config = dict(
    n_layer=12,
    d_model=192,
    n_head=12,
    n_kv_head=12,
    head_dim=32,
    d_mlp=960,
    vocab_size=512,
    activation='relu',
    norm='layernorm',
    norm_place='pre',
    norm_eps=1e-06,
    positions='learned',
    qk_norm=True,
    attn_scale=0.177,
    bias='all',
    tie_embeddings=True,
    parallel_block=False,
    init='normal',
    init_std_qkv=0.0361,
    init_std_o=0.00739,
    init_std_up=0.0361,
    init_std_down=0.00739,
    optimizer='adam_variant',
    lr=0.00214,
    beta1=0.9,
    weight_decay=0.087,
    lr_head=0.00594,
    grad_clip=1.0,
    warmup_steps=571,
    schedule='wsd',
    decay_fraction=0.799,
    decay_shape='linear',
    final_lr_fraction=0.1,
    batch_tokens=32768,
    seq_len=1024,
    doc_mask=True,
    train_tokens=229800000,
    steps=7013,
    dataset='wikipedia_en',
)
MLP neurons of a small language model. Each row is named by its layer, matrix (up: input weights; down: output weights) and neuron, and shows model dimensions 0-191. Each number is 500 + 50 x the weight over its row's rms, rounded and kept within 0 to 999. Numbers have three digits each.
After each neuron's rows, "fires before" lists the tokens most often just after its 100 highest values on Wikipedia text that the model never trained on; "fires on" lists the tokens most often at its 100 highest values on Wikipedia text that the model never trained on. A number after a token or word is its count.

L9.up892:397528563513472419525441490564512450504588493607537501416524480389554540457538532541504519453429417540519493526503499480637434443429458520539474513447367467512515653425497469542359541529494463468567513546567507533577500503478540524453489442462521493452512514492515505509483506551482527557534529512453524448550535412577569628586436496508481478546498473431550554493365437516503559558534461528498535465520491508425471418556484565472510535537483487533493478430469511586525571477587523443435458446441551551564416467479530497489544486387484532528535504562548493501486462477485489470
L9.down892:528551477506580524641441493502482442548538503481528607620505570546561509514508502428470415377511545487474516518456452488478457544452438622557419464549504403483470579467469425613492537514500465488477453531461463489509483512405403540625533426467458532393572541469436433546468548539583502416499456469590384524506486450464476516541469504587484475581515526462532507466490470465468494497474447431491463482473514494548466583399481449437588440524541557442509490473471440469563489510585558551509534478510495522479512503574474566493500518500471454504569483495568474545547595521533444498
fires before: "op" 23, "e" 11, "ct" 9, "ed" 9, "ak" 7, "a" 7
fires on: "e" 90

L8.up871:443650479372577547528483479580502434414482570579468475579480479486571462500517409455549408518521500527483468530484476403620481478492548456500528512534524439441454529496516505521555499496438417457470501565491556509461488476448527559595555565405497465528565479461631440345493550543593532585483544512537500447478526550492492566463473540550462516506527549443486489448522498497437469506550479508519457551487536533373510517490565470486514541544528455469439428512525485443458525553469457504487496511427416579499452499490555611498469572485476553411457495509496505477522509381590556504
L8.down871:525440420463541447495565509548490545471538439413551432545472454474484503489514518450457524567515567517452539513513591490530399572426541516625435511493490470568558586555451396452492440553500450493389440460538550450481450509597490494536481497502496491637583490480506457454491503560462476473529554505559501501650586515563402514508524452539631445553519505561461494533550506561519557535559515481486448380553530443495464504423482511388470495450526496488458459502564478510495465531471476532524436428499449476565450491533510493355481487547545464532526523530411453395536496542469507493
fires before: "=" 15, "===" 13, "ay" 10, "==\n" 10, "==" 7
fires on: " " 51, "w" 22, " W" 7, "on" 6

L6.up410:452485577491404500464500431514461511500588567543537516446541568469504561472557557528465551560494469590538553557429513524539453470510484470448509402530508434565430478353530405526345507549492440551530484542608507453495530542554569510504536528603525540403507567481468550513473504508518493494456482466449545453534593437571419523508465497494488584537497491509543513390457559472527541515440492537549566495560474546436508473463486459504543525550513375533508466484462541463454491416529588430522502484445541564519464454428540443520592451573546527386465527534434436489464494492407552534
L6.down410:492423525475506502546535445468485494495634551452518494511579549461510475521496547476471553534474426497465599529491503531445481473508494449515501374518447497560505503450509502382469546506485476533565477454498575492371544601509571488546591501492459491476558507434431427421441559452431552522524489490496547494554527535539512529557568533400458611508549540444488476525526541480409527483484434509475533510566506487518501461546461350584585574515500421491569490468565505417487537513477501427524435528412517544592504461423542478483560421544591417469455458539409490485553503594411488538
fires before: "p" 36, "t" 13, "h" 12, "c" 10, "am" 7
fires on: " ex" 100

L8.up272:533392526436423595459473462460418527471498609510542570507560480455594494523494379508576505482515427548479499517558438412521452462536482480454479543555429532552482459493521504504479562555570453520510495532423639510445540508474471348499545477525442541419547388466531463495538502493568490535571483508465487406498452459581494534541485458494482497516500559436495584475519554576570522536446447480508558534490475528445614526535546534530519523529619528530526495513445417423481562533425547505515542497504599480522487374447545480487530498485551500434438536511545433527517516435395499564
L8.down272:454564498538491411518471514549544555611643546470459535518488457428493512596565413490488544578475604495506439444616431508555408477540535502456519407495560411376493466512520516549468594588470495543399552510514506463538511521450509481513523507557546442449450424551444579463477539625567477552458508446566559458466580431438412562419508526537498499415571520413432401514477476543497524529514481494481521498475514499501468457490523588546563472448571481476554457448460506448483463576518451458477462513480545497515527565442475507489443559492572430521558444462496449506495481496481522453
fires before: "her" 20, "w" 13, "t" 11, "c" 6
fires on: "ro" 22, "t" 22, " o" 18, "et" 7, "a" 7, " h" 6

L8.up41:474444501474504523429417544524440425493496468577512592428543491372563460479471552451554493585446441540482428510639487450502451440527530533505569463534471541540548643460495485518424522566463512452563566484523523484525563535465509491586479533489624525479529538488525486467481447493509483618513436552444435547537525504501467545438498473484484471513525459542557523426576485617531453482480501515549415556433546495434479511541431440563428601484481484365547441569537504445498488426471519520432432506408441547474482459502532547484560537437402530435456467462544523461469465483575486506
L8.down41:611515632498523562538539473646511513561553515409489510520388559523512536512454510590421594556572425529501505570433578512500452510490437529451595553487516547544484490604423528428502469457510516428511580598520529490425546506463442526510546503514509564432444528461448547516421540459460509479477450414611469513457478477455539449515534595494466495492480511543463439421469539437486475476496508523424537529511441543479451484465476354494416390584487531484478522545463496504481561527507430490592437574453533485491551518495486540451455462530487396482498548515499564515447522498478545443
fires before: " |" 37, "0" 9, "%" 8, "1" 7, "2" 4
fires on: " " 36, "1" 18, "0" 11, "2" 10, "," 7

L9.up893:532488475404464582483435539596474512424506471572580565483582482448545542514555405589563505421402490540481386476479538514593447536469556529453510492618516456504511499469415419461458501526482471432533473492484540482552532527454438456523543572488554513506519606488546471514565445470546535507482529574472524453505490494434565603490516509439506534384489511481599489569459533584596468437486419479568456484438487523476518469516471492451480596503474457544454441560564437565539569486472455541437433473476502435471450431480479523571536523512440508443501484428448580490446538523528416383
L9.down893:500491480480537568453622537490448442440524458415508459555446535450597530506386535424467505541577492480502478498451448602463505493540448549435518451579592565499527446514426527457507396533534559581432493487403524544554512501414539545445621525539537550469473465488434550466527483468416536469404442456548516529495484518495526476472471574504492505556571555562530532501517479505447510530619499456463523528490593469466534565466481482510386387489592471471553534545449488560485492478444535507586416536501470448533555519389524421599497479456540466490470443538507598461542466430539505491
fires before: "0" 32, "." 10, " m" 6, "and" 6, "," 5, "5" 4
fires on: "0" 53, "2" 9, "l" 8, "S" 7, "5" 7, "1" 6

L9.up778:553518567587515539432531455468473517453457574569517516454595382471553446427443472560524579457401355562533468522509582486552481430500483522470558494500453468439516582504487464445496504532453571483490444518533418438504498583550528511461488483574542462434542490488529488544432461469568453485447487571495440478498537442582550483518592526636540532501497503527509538517488507412483523503496451486512470534473435550500491382571504521513509479443540587541498478535525624405462611463505535496438423445478507476471444512598500425443500486477409577505477511549506495620516465565531417480
L9.down778:478597509464505543577486490449498563447634461477465457540606510478542521575658504347518481560514465437537494531491427474455564515489525450492497477442498437524481519511505568601416454474521498473522510413529472442471457443543518513556472474476535596546471490558502567486427450572547489541423429433462539436505549401513504571600593501441516459484510425404536501520426497482480481608538543458471544423446476484480487467513517437472466463509566447515465519494591567553481488469491500510467435518491499486428510475502579553526496523490462635442461528546620566508439468481464518557
fires before: "an" 14, "le" 13, "ri" 8, "ore" 7, " be" 6, "et" 6
fires on: "p" 32, "c" 12, "ay" 10, "g" 9, "ar" 9, "en" 9

L9.up562:517543510519485591545528465490580551499475444547538605517504497458567585517452488536589435429494545473525494484563464520542443470438576555485505463515524450408531534528487480585463463501597540430477414497461429509576440490501492483427433530562462456478530486550527489506551472499520550583603464574497456471469556511624524453525519361508510506509513436562529542422554521528557454513517384539524496453442482548518437437517460401568491450498387644484523441513425448489490501517538502570489554489517515551485481451462415563487515412567412586494426420483526473398511497529531528471
L9.down562:448481522481495564530501525455542521529369498564502467501505515397439522516505529541454575537509498490426502440507503419522519498412503500501494532476534509537453459582484397526466463529476455624429503568496488444554563457548584508468502579436616534427535490504607515442525490493498511433569455549525588494505565497530479454390530518427486473497491503470547572497535535576521509550486503497590391468541477539549506469601500543421465627506455497534475539505476507505545480528508478461466523489489557473559307401494540467501522534611389483436456481392483422496438496544479437508
fires before: "2" 15, "0" 12, "6" 11, "8" 10, "5" 9, "7" 8
fires on: "2" 15, "3" 13, "0" 13, "6" 11, "7" 10, "8" 10

L6.up454:413455534551501511499506466445458529510489531452505484464481448477543467539375516496531603523523534537582500470479486560465471429570473417479488563406432515487457556487511538492487522532544449531513549508532572536385410508498647395526511525568366509405517521562530527501470528536520522444495547478450450461522446383596481517478473460448519464405522545475514470396548527485404519506481513523523451463494555524489491455467392532525501508574639537580461524415488379540483478441544500514533573453484496531494486488506628509566529512483467501582505565527596488426417480529469461475
L6.down454:514502437554427578342494577527457534358494626559450536604541524456493574527442526403438454512480514498549547452498504468499463492453434471476538510477386566521494552494485546519482575470436581514506469498522422533560495483420534448392587602466507542549390467473500444492467549540551508552484426550573529454580497417491610486517523510566487475500505464555432580461556557518495509480414557570510370534505470522434498467558463584517470537466458555439511455538487466498477451530458592456498446532558524453471523540534453525500508468539472553565497469469490546465481466522519553519
fires before: "o" 25, "m" 20, "p" 9, "ec" 5, "ed" 5, "," 4
fires on: "ce" 39, "ct" 37, "x" 22

L6.up662:558466594421515415461601466465450519460446484479520474467418428473622560582580447547486421532501487513558531432484499457486420417472555463466486527593500368540525537608538465601496447515508498490480554522560517489549509513437507522574611552336481567466530484518539544471489493460565455559519539551423544484535495457486397577492497495563413579509495454495500451564437476562417524447500532504518492469498502457398409491409563524572436569528504517415453449504472528502472472539489514526482483456495419574483479536551533483469547546479547546443523451467439488530454536490542461483
L6.down662:526455569404432495447576444498590554450516475535536533497529456494489540536489435571477541506547497480584454438537567553459405690507557476575467489540464515494483496588479499537416525433519556408439543438469478559467503450542540511528503472506479538534499525514571428476467473486528498549516578552468546521611435374528470504458600500415465522499549532501519423551473496527449580465465484536474521447403452526446447460450625550393541519515474567525491450466465470474519513468534501439461426498544550539452382440533500496443449492519535576512471533525525515489591567463460490394
fires before: "==\n" 23, "===" 23, "==" 12, "\n\n" 9, " " 8
fires on: " " 51, "==" 12, "2" 4, "0" 4

L8.up512:505553532390508452532538494439397566453550540547530480421493487458534448581496427570520438468508523485488545387476528511521464540436470382456455461570499526522501496582454505556519473465553435404533517465535472454573550556455489499414598439467450447475537455494510497506489500431560442573393572555505463505503560383421442540498544476514469582550456501566494495483488540469484520477487497510520522500624436517545551531476597599568516505574474439565620481548449509550500455539471487566506490452408417533520493604590515470455499476457492472431589459520520464442449449459534564520
L8.down512:511515463453507510380476373571496485546450472524541419384563444534498485424455457485406535492466544446444502467478517460522376561510487510549484563466579472493516570535555556451456536481494604462473423453493455447573599467515394421563489460385460617525500561573579522502499526539575561513517528519509493446530383453580525546541503537573577456449564550551515553564477548526446541500518563526551484532475467466441431417522579592440506506528524535428469481492480501528492452490549463623506468487530461481502462460588522449477495466528539500506518464453475408481478584512528489481
fires before: "==\n" 23, "==" 13, "===" 13, "2" 8, "e" 7, "are" 5
fires on: " " 60, "S" 10, " c" 5, "ish" 4

L8.up941:438503553575462575497454470477543486472429486521508526497498585520555511509445447639539391425433562527469509491477523479570471420443419496467588566618453503491556474448453557482468503520515477527525520486481539566518501460410473547446529488353508408540591511420492519513549518492449563499509567487531482543510533507477581591543515601512560530499482491555568532415530492468599532516446486534556461500526496471392480490565490488515560510394510417573402445425531479518512411572538558475479436501401513578434449567438501492478506501518501522458463439585546530525507484410520429475
L8.down941:488545410517533428407561465528501483547455564474494442410504512492530372469506466558519505452438573474504528528581474565538486605516473540594402552533419474551491519556509481506397470462461454508434532486553509511510552489575516528538391523581503497463515485485582499469452363525525496426473530555494521480618512483548381482466522550460456484555498561530537448573452480506542548504512503560472478431568489545504439493536476572501431554497556506548528521527517513524501511389438444546518440463487616509543385547415502520505593431538503530462442511445470398501435571466493397538
fires before: "ol" 23, "ce" 8, "s" 8, "t" 7, "k" 6, "uc" 6
fires on: "o" 28, "a" 14, "as" 9, "d" 9, "he" 8, "it" 7

L2.up611:409464590467462576579506493521486528439474500511555512451561435450500486559472516532466519553484547504513370510552565444593424464518506438477456568541491511484611584503428540528468567566605449378535472576548535436480527434438446491433407521514543479575517517493498573497518513525492503521531448555533445425523411442528478535481516448581516524482482492495517581588569449528482378455557469492491461467503504585487442479459515495530466522570459586430451421470455411493636539509503504499448450577494444471477471522479510483368536534522541559385481472425453516510442495515522505464
L2.down611:465507530517579517560529448518441479546569547467420605591434446602595430588495529496488439495478505513517511500538585450507487533504355429460513438508444541510501522551488555514433490486543539496440469443470512568494456497509519560548533548585512377508501386488474583461475588527560557578409427460592573511526428498565551471494445618496581476554518490494439417521421487545523454462494452519459489508458494480565563515487504424548475554560471422521495465518553415385551455529435560481514509545432515443494406446446490515510446536463545453453504498465422509493570473463530507488
fires before: "0" 22, "1" 13, "2" 13, "5" 5
fires on: "0" 96

L2.up837:460409483541503546465439524496494464441512544502475523514480485504421498579392545494486563494414569633559486455498570415457453426497492467494435620552396592479482471543470575492604541521529462562431461587579456455443507450484542503443499500641530485546507550491539492539477460534469543463505528512469454517510514438552467484490538487577511492445461480525536472327544534506384445442548522571529450458451507548474543439501469575484546482568405539510512474374477474517511532550517591466478517361477510468486488506578451494483554549504380535514488550516502484517462513508501456532
L2.down837:514512536503478564496486486536501456437523547543459487563503492555470501566486557520491510568413559605565453405506518565476434442495427593489467630416481478518508431473499556490524393462577450554463490496509428493367484533550549437459510505518423525568533503558570450546522459528420475395486487491508507574476491497446513514548583473470531497434486429413481493490472615500461436480576501459481550471448503575547511460553461613540550524535488568477514453410580512494363514541465520473483613397515456494536500420536525527359538548496488540515534513530462535432450498521536442536
fires before: "ive" 18, "or" 12, "ed" 10, "o" 8, "s" 8, "iv" 6
fires on: "ct" 100

L9.up729:420478549373497474421580494479478466497566392451502481511576559527480475431512470510523459485439602606582582487467460497516442403527450502450458474498489472520527522416505429546446505555493490378502510546483425463495472442511506574460612515582547505579483493451448394501495506577552544492461467580477457529563487435546588534498481487494505594576532573530432515454578517541486372503517592433559582530511480555433495557498517469434544461546373478373549433501508564429501525520515503433454476502469465531453488543553496452507471514558506498477408514521503474541534508550475478495
L9.down729:477597488646471551426480536557546547542515543530541428477527462577528434480506413589493474559662534486591453505527507564522554552478433506500487510414480435491546463479445550506491517566557455554499505460460514549518404608535500408496508522470528550457561425520505492561425556475521448435393518508445478468458473565448465392511493436520549511486463476490443414507491528464452539511475447576531523495492483540460486407579486570544519508520551423489507456507446603538464401496410574482453484541453519497516598540561531493456489492483518547553605549435495505451439467422502536421
fires before: "ed" 19, "ion" 15, "s" 13, "ary" 5, "ive" 5
fires on: "t" 79, "ct" 16

L7.up34:537529559536429545477486538446464529547414514506483480493518495448544462455418460525518532552514422470499458485480541517540436516398578485482409522507445532617565589581488470509435531459471508469427523512519421487508560473488445489590427477418635414442512599526501568524578389452525462500465502521529479569508406395531448520465532495505507526574495402523518587538475522464524474413542397595430422471496559495550490461549486481603494475486477553449593456542481516537571521503552426577494553478490519550467496401513445502524566466566450523442490412412490517465547526458545520526
L7.down34:496476429532506425495457584441413486524426436438552467509529556425535512545463482478490526464494494514486506492451464507503462588407430505509386502536455506487561479407530429509531506410539473534532525465590564565425470535546499459477551525500476488531499580479469460510484516456526545490519562561515398468508506434531509515593494576513548573503471517397634475429436509525498518530438559560595493517511444445487510377471535425550460470556478509594529511593541461502531452552533501589569491516496526550542450578509566450470531499526384436560568453490538489418414354499545581522
fires before: "0" 24, "9" 16, "2" 8, "6" 8, "8" 7, "4" 7
fires on: "9" 38, "0" 29, "5" 8, "1" 7, "8" 5

L8.up569:510631487527427531473415518498459530483416485466557470479500435545499504538445481472353490498555480523554522564533518486544542537593582460477491553510501500467498434424465596484471510506532536437499461497541437440529522519500540418510497564584481553461524497590489511512489523524534467538564484542461403533509508504622437536574520461551543464506507408502524483500608558534464466493519512486616442499500572544517433452534446459377519478483514560549331534454464478510507489371539433539500489461548416542479474544535539469470551486510485488633496449436581490397467463521501516386
L8.down569:461458516490441465487474532535560567498518437412539484490453520546464544507589493522550458522466528530461487428502527456473435573508542503531615462593540623512501455488540436498508435490497545524492478560567555478542414456555490426529497402550575553454429533442485469479511546416483497550530466434537476365447470483476615449462463515534499565541457437482521545516546535506524485539430457486506405470481587454435440518472454479456408503508592533441591485441515456500485509494582472506518478507540383565464471578542575587533546501481486635523419556504509631463488389445533505512
fires before: " " 34, "r" 11, "an" 6, "ie" 6, "qu" 4
fires on: "ch" 41, "ust" 30, "se" 6, "ff" 5

L6.up954:433414509521480517609467397492475467495493517523519460468507542458490526411492525503498513571477459576462465500541493494516512497616453475522573520501564513509578593386494432494588516474439445437560448526539454574421592505501513527430526460505488427513548483562468470525505433508633431476531566557423406476500457450477516561495411490470499497417507510507538489495598526598456492472475471509482565496555486488464506426605540491511533559505568441456448535491526499446454449401548465429522488434455467597565481668472598479538533513524379451478467530511575528531500463570514534490
L6.down954:490440531529450562441561524601554466495450457494537546410490460474489566458465536504442523597550550495477583408490563488489617432510512455472483445594561432507475532535531529505461405518488430556341510459429542542556578504487429482455534545545570587497537614486526509506524480447361471570636461480518478444458464500563507429496517496410494507575486470486522510496562472477495517493594520538459570561472544518487473500387489409459516513488466504462534437562531540529488449562461530424425416541527415385485543524426501496520555524440508475534490513532447516477541490481557511507
fires before: "2" 26, " |" 24, "1" 15, " " 5, "3" 4, "-" 4
fires on: " " 96, "\n" 4

L7.up298:495512563503418610578434487576452518486443512585550557514542446514641481525482449541525391404466423433488423604578500508528529500514501473452479467571467540538458450473516532495425506465502427420468552540509472535465532424491549445578478499614547466433554483602542631531560477508456485545530485442495492503493419420423502483452498499555561547492509417462528527501527485493518422434411444531487500485480597566528450421465472525492427449545519461480524486564557407434505476501492421589508476525434419562499462472527569515543524548568508485516526478506506544393514468466559537440
L7.down298:606436592566404503480582539441421516525431404448500594513501510447503480553495530594539501545515424565508540510507549562437523434399468467588581472493529602426506540549490484514488458494593580508477570493533603468483479541446479518552528539514453486494449509520522392444492503430518471463477502507494498526486448531519530357508448576503533556522534542471590485450480512586429544565575506557581411557456535561547500502444478516476449460455468433440484499439486532499473519528377494488523544607545525454540509455531441464506446474462517411464503479476404583518464401531550500478
fires before: "0" 34, "9" 9, "8" 9, "6" 8, "1" 7
fires on: "0" 45, "1" 15, "8" 14, "9" 11, "2" 5

L7.up502:474546561428499496537538468422505411607488471523492497539572503473435567505510514500503518562497519560461567545530406446405524546570508480545421442446497472500431426448570542530511490488528563392516492525574397413484527476513585477463495457589479373473482615489467472489499502505623528463554363444456470533513529459472591521502506536477568501475463454618516504452575441501548453423464482448525500402597419500495533480517517562520439589431485473567498468478493559499526418461599485570489521512440535497473478541519443485548550424535474543487562453480434529476481491541543568434
L7.down502:558549505545452515559419448462575537456488556434492504527488471538582569569531467489546517547490595577475449543523465506504536559507481570418533432459507396556534502489530412538475516514425469534429629486387594579490395450491468462556469425506516484460528442521591556498412481499435507456512559462466546461569494543433531527514421480394429502554552505519561580623468488408495422502476576507503462504487519486458477472435446474565519389551488474461530453537468501551472500532458538438460408469533419560493493445501485622539537477496522488518496580535445484517573554532573456483
fires before: "on" 26, "e" 11, "ion" 7, "ing" 4, "ial" 4, "n" 4
fires on: "as" 33, "ut" 15, "us" 7, "ent" 7, "ou" 7

L8.up105:481552489438509486459541403527521491443504526480532517456514476490505443463511467499517459514556574388543445448489478413535476516519550394410509638510497419562520585493501494500509488442479447480544521482523490501552455484400619544525603460436505534464505446470497504381455494473541506547554631505462499553545519486444440538489471446540530555612478441522537465556495559505373486403560436626469488457528530537500420502495483531556531505556549457436582433465472572441421431515404487504509500477487403558502493530572582481529509496470469525462525526487513522523563520358568532544
L8.down105:458486544506518436510513423471454545594481456565496428472533534463524558464515436553426500471541541472564478525518487484475388611483497521548479463478489556449497478550596476539473422539555499477453438560490517515523535513622439385482540532398523546462468495471580529468454496667482531492514437510508494521565465442581563569539553534447483527421506556442527452521436500495470582509505486452542512577472422595429488456492580498459461549527472551535477471574471455560522490437462431434589395446544565532483453502596374480452524487506577485580531485432513440432483556567500469503
fires before: "=" 31, "===" 26, "==\n" 20, "==" 16, " " 4
fires on: " " 94

L7.up689:464438532591512474448456455576483515476513471523536468561496525489495379448556547513531487419455535596567442534516491458520512576400467575495530568432390526448574454432594623543469520503450520550576576587522541540468551504461469550485437502448481546494490440525429515526489449501484390475395585461512511499510472564441482463547556569441528491504488465538545479560540415548540473446458495542485491486531538493440456417586494545495513424538422486519470515482443421527540441586432576511445383468475555543465475500519580459537548552524399522510407516552533499502496530515528495378
L7.down689:529490416458471471518497577449480461471561501507533473556524484474468507483518523494450545546454478487502503517476433561433439522525493458459385459540423497438534413501520539558408460523493450516476433460478597496444428550602574404383491506575519556592511527521470507508454494503375469438591529504505546475550558501455481580500411464571472494524628505476520553452475533546473576543540516484521489504579402431648553494490523488537471491581486488531527512508515510498493612523544435490449452595437498528537485517412504547419502528601513469417430480551485534442426523480554619455
fires before: "uc" 19, "le" 15, "u" 14, "ess" 10, "l" 7, "t" 5
fires on: "it" 36, "d" 31, "f" 12, "ap" 6

L9.up826:540431546448506440525480470573516474443492587528491486381568459421430519469465491570642483523454510518474487458472481532511477511533550409427492521451502427529418464515543518461491530577591450480497539520539548538456586489468551397442469490534484487419532488588485556561583483523516454496491395503568520404527449491520553478445472497532498473447528448544542561455488508472607483590503507519460538552572390584486502456535477576561575534493557557552510435505445513544502562617507434510513552432480558528496479491497493535435541439571520478376572412480519480488438588556404512536
L9.down826:490483493479501451543561456443565498527537454461392465543518461474468469461441478399603626509595570479446489437499481465459509529584493464487484474473586511454502531483560480432496468537483482605443521469476501528496542543430454595564507495507415514489602434564481539507567528531541473556421551387524491506444449420494456615456563561479499509541559573454438527470498555481508430500459518547425419519508551483515513455533487490579429572484531505455467561485399502527458525587442444502576492480443492462508562516400464588619485604469571469485437469484532513506549429581484470572
fires before: "w" 13, "t" 11, "o" 11, "k" 10, "ad" 8, "y" 8
fires on: "ro" 61, "i" 27, "on" 8

L9.up605:458466502437486518580447435442429510511636448465515519462511488522505527415492469503470472511490482464584623452464515583559409536458486472464524497585467518387503499478554515468469599529563539462624542514474565523500447449487529481443541506464470471537574478566541464570536443521546564455491571556458525437492477470591561465488461525500527479357485505435519584465473444453567566493502508502417486510528524460486480455531441522575467602543471513481504457544399629506568405599559523485461414523514505503461482581442595424451580500530535472438514484471480452557494510432478470565
L9.down605:497441457544529455482506431554531454553505482463492472512473526501504472500526482421493552457508471439451439476522492397566466453515467473488526458502559540545595475467459577433629439529591515434535595576473437500590450468440593486476426491482533535467509522550483533518519534486513415480498507587410517420428517521523507462490499498390379432515481497495599417521462538435507454559543532499639590442511544494590577459440560493539507440522477469518502481496550475586537524470538470546515465508589480419407472412430586487495494516480616464439610504529473517517573453487492519588
fires before: "m" 43, "ce" 8, "mer" 5
fires on: "or" 86

L8.up55:475530520531468510459474547468512487531469482528520559457573556459520506601487523436558518548454501503493526483542559447561556493476510479560513546465520467534563425550459490525461517477471473465461498483541488540501515582573396433594545488547421387437426570521408621447380437459484445513546434493474499465521540419476490536481503551489634542432458464514527515496510407526500473471526422437475502469518532591519498493490543517525492494532396509552556621495473556460550404522537425622528497554457515491409437506523455513546495416564393576496497489382543514471482400572556576505
L8.down55:450459490430495505555460511501589523445402563475500567513488541499472478517443565509522434459534527494624557543503562435541504488475501532587489566475535517500553458498462445505514561490391531473526459524532445566552488479504463479627471547513563502467537583464535516509467446478515447535504494499538599544490529468463514511499478461518485494465477531563503478395484450521552565462485504511535443455396503479424431454541565426493533492500530514586608467521542510663402338625419436550510462488547478593463400573486439525530460533422522417443520494525455511502408488431452460481
fires before: " of" 11, "e" 11, "ing" 10, "n" 6, "gh" 6, "ou" 6
fires on: "e" 20, "re" 13, " be" 12, "9" 10, "r" 8, "ou" 7

L6.up493:569554541540477504532459474503444452454452495410561457530553480513400454478501535480486496367475548543453417420568487457556478526421606535487391436482500520499577530490482403497474481545444484552485527526470466468468477571510466540523506565490517571368548608548441548544450498485568446477506463521468430499526545531525534401450589646534537573478476548415494516506557462517554526500452445474678507505541452508387497529541490505495571564513480485467533423428483646498453525503543524531432562519568528461507476533523443435492489491489521531484511443526476460545440507516437490459
L6.down493:464525460467462422497501541489454490456445497450507450526558477553497569506548471528502489532451560458502606493521532413471551498575468507507594467429517564608480408447439534492531532556473554565476505602619489398571541483532354498516591474590509577474461460488530511431552472520418544546474487421517486531514508539510469401503480526517527473506474425510430520436621532499522456414541479510507445533476525506468439481504495542427577477554580407513473446514520425502452440518499466466483523584551415506444469393418562541449562490532459598469588479556561500490481561525462502599
fires before: "er" 22, "ore" 16, "ed" 14, "d" 10, "an" 6, "ame" 6
fires on: "uc" 32, "are" 28, "f" 17, "c" 11, "g" 7, "en" 4

L8.up279:427465437491473427530531514620447420457598519590471573496519456466512457474518530477479552441478443563499444576507475468540467591468509513532469449598445539473500530457530540537449457504485478497493422568561468575553445480382407496508565556466448424498484518474509500535526545527591545438515462527552528506531469507476546526584510501515417460546474558462546572540462473446516431495584391542542516539576416598526460452484465586547467546498473558545491480425494435489390570562447522418511438583502480536432468451517504494492535478482592564438459410586461471435548501584522591497
L8.down279:444581595523477549504531550429508509459518437466580561520534526505554440507479541523557475424425452512592544455490533479490635480555487510596449560434479543510558519462532445425538620522527497549500439399477556535516476491498491494549462456546465546546498538511551408459434468435548438542501441499441411467541469522540509426441480458483561486415409505538529454564521434562486547466525438516527463489387509393450552575503511513490459557450475477455375542540499582538543472480633528557525426407560503536410497519483462524565464544495457534502464489495510523560462508424581423535
fires before: "e" 21, "s" 16, "es" 7, "se" 5, "k" 4, "ct" 4
fires on: "im" 25, "en" 12, "ran" 9, "n" 9, "an" 8, "e" 8

L6.up301:414559535519413474521417471493554423443494472412498459447489454472529524526390590539513589538498500631551571538516494455606490485473577557433482540492457455405494457513552513497436482553456526520529577561498459550529454502520505425437526493598532529462487524533407514517509575508509449408416526520426526438524576474526528494513513452449477542516522506519517466490504555469432579547597460472551480531531485602509429461542453628468455409565491599586503539473497494550519539445484493458386436459574466455468483516549489477524561446471468500528489530423600468457417515510497574414
L6.down301:492523573438457582504522541506508531519500602545450437546463503483624424563509484577513413518540503594492482510557510501460586508537477478525432500520497556512422415471457582554528446478502477466478488565414479484495585573524489437546453518571585511529515457489565517429479561480488451458498558583476472535528444509597577513501479537450418472530479568461490453490479553617469515542515411544477565445431369540414502512521474487472472448500494528531471385472509493545441387466517429531593521492575422558496485401520417574438369489508559442525504516547503492520460497492434435535
fires before: "it" 15, "ic" 12, "an" 8, "v" 8, "ie" 6, "l" 6
fires on: "ol" 46, "ch" 20, "ce" 8, "age" 6, "ess" 6, "ear" 5

L7.up934:543466503535467431495534421488468490459571544557540506468492491491494460442540458554465585526511497582590492510492491398530371440533507407397458527564516408558474439485548430474452540544475493480590565516523557540536568441520468584494532514556534482449516491476520489528500554510568420521403598572450515465503498451455426482489494368433480579454479505583538542386437576523489488545512541639440489539522479488546523444487465500585476522516465390565500460494406461509606473528472433542486535470460551449456506532470493435528536476567446546445453529557468487442540493432478602537
L7.down934:438442543489454415607451550491527507510658540506484432491513548434392537484509532495502471468553459510474497552540423494514454419460544470596506456441478502550454439517527422450550519462474511491491531467531535526466497479554537476516485551399527493593539477467615406441544546588528510504515512473552539565427555570503519494445523501502504492395450499466503496490513484373445526553461574390468514579496534501560410521556458471415543493523455476542506529538556438511569538497500489552480497426470574556557502481523559616536442548540548351448516523363537553478525496549475435519
fires before: "p" 33, "m" 15, "h" 6, "am" 5, "iv" 5, "ot" 4
fires on: " com" 38, " ex" 37, " Un" 6, "rom" 5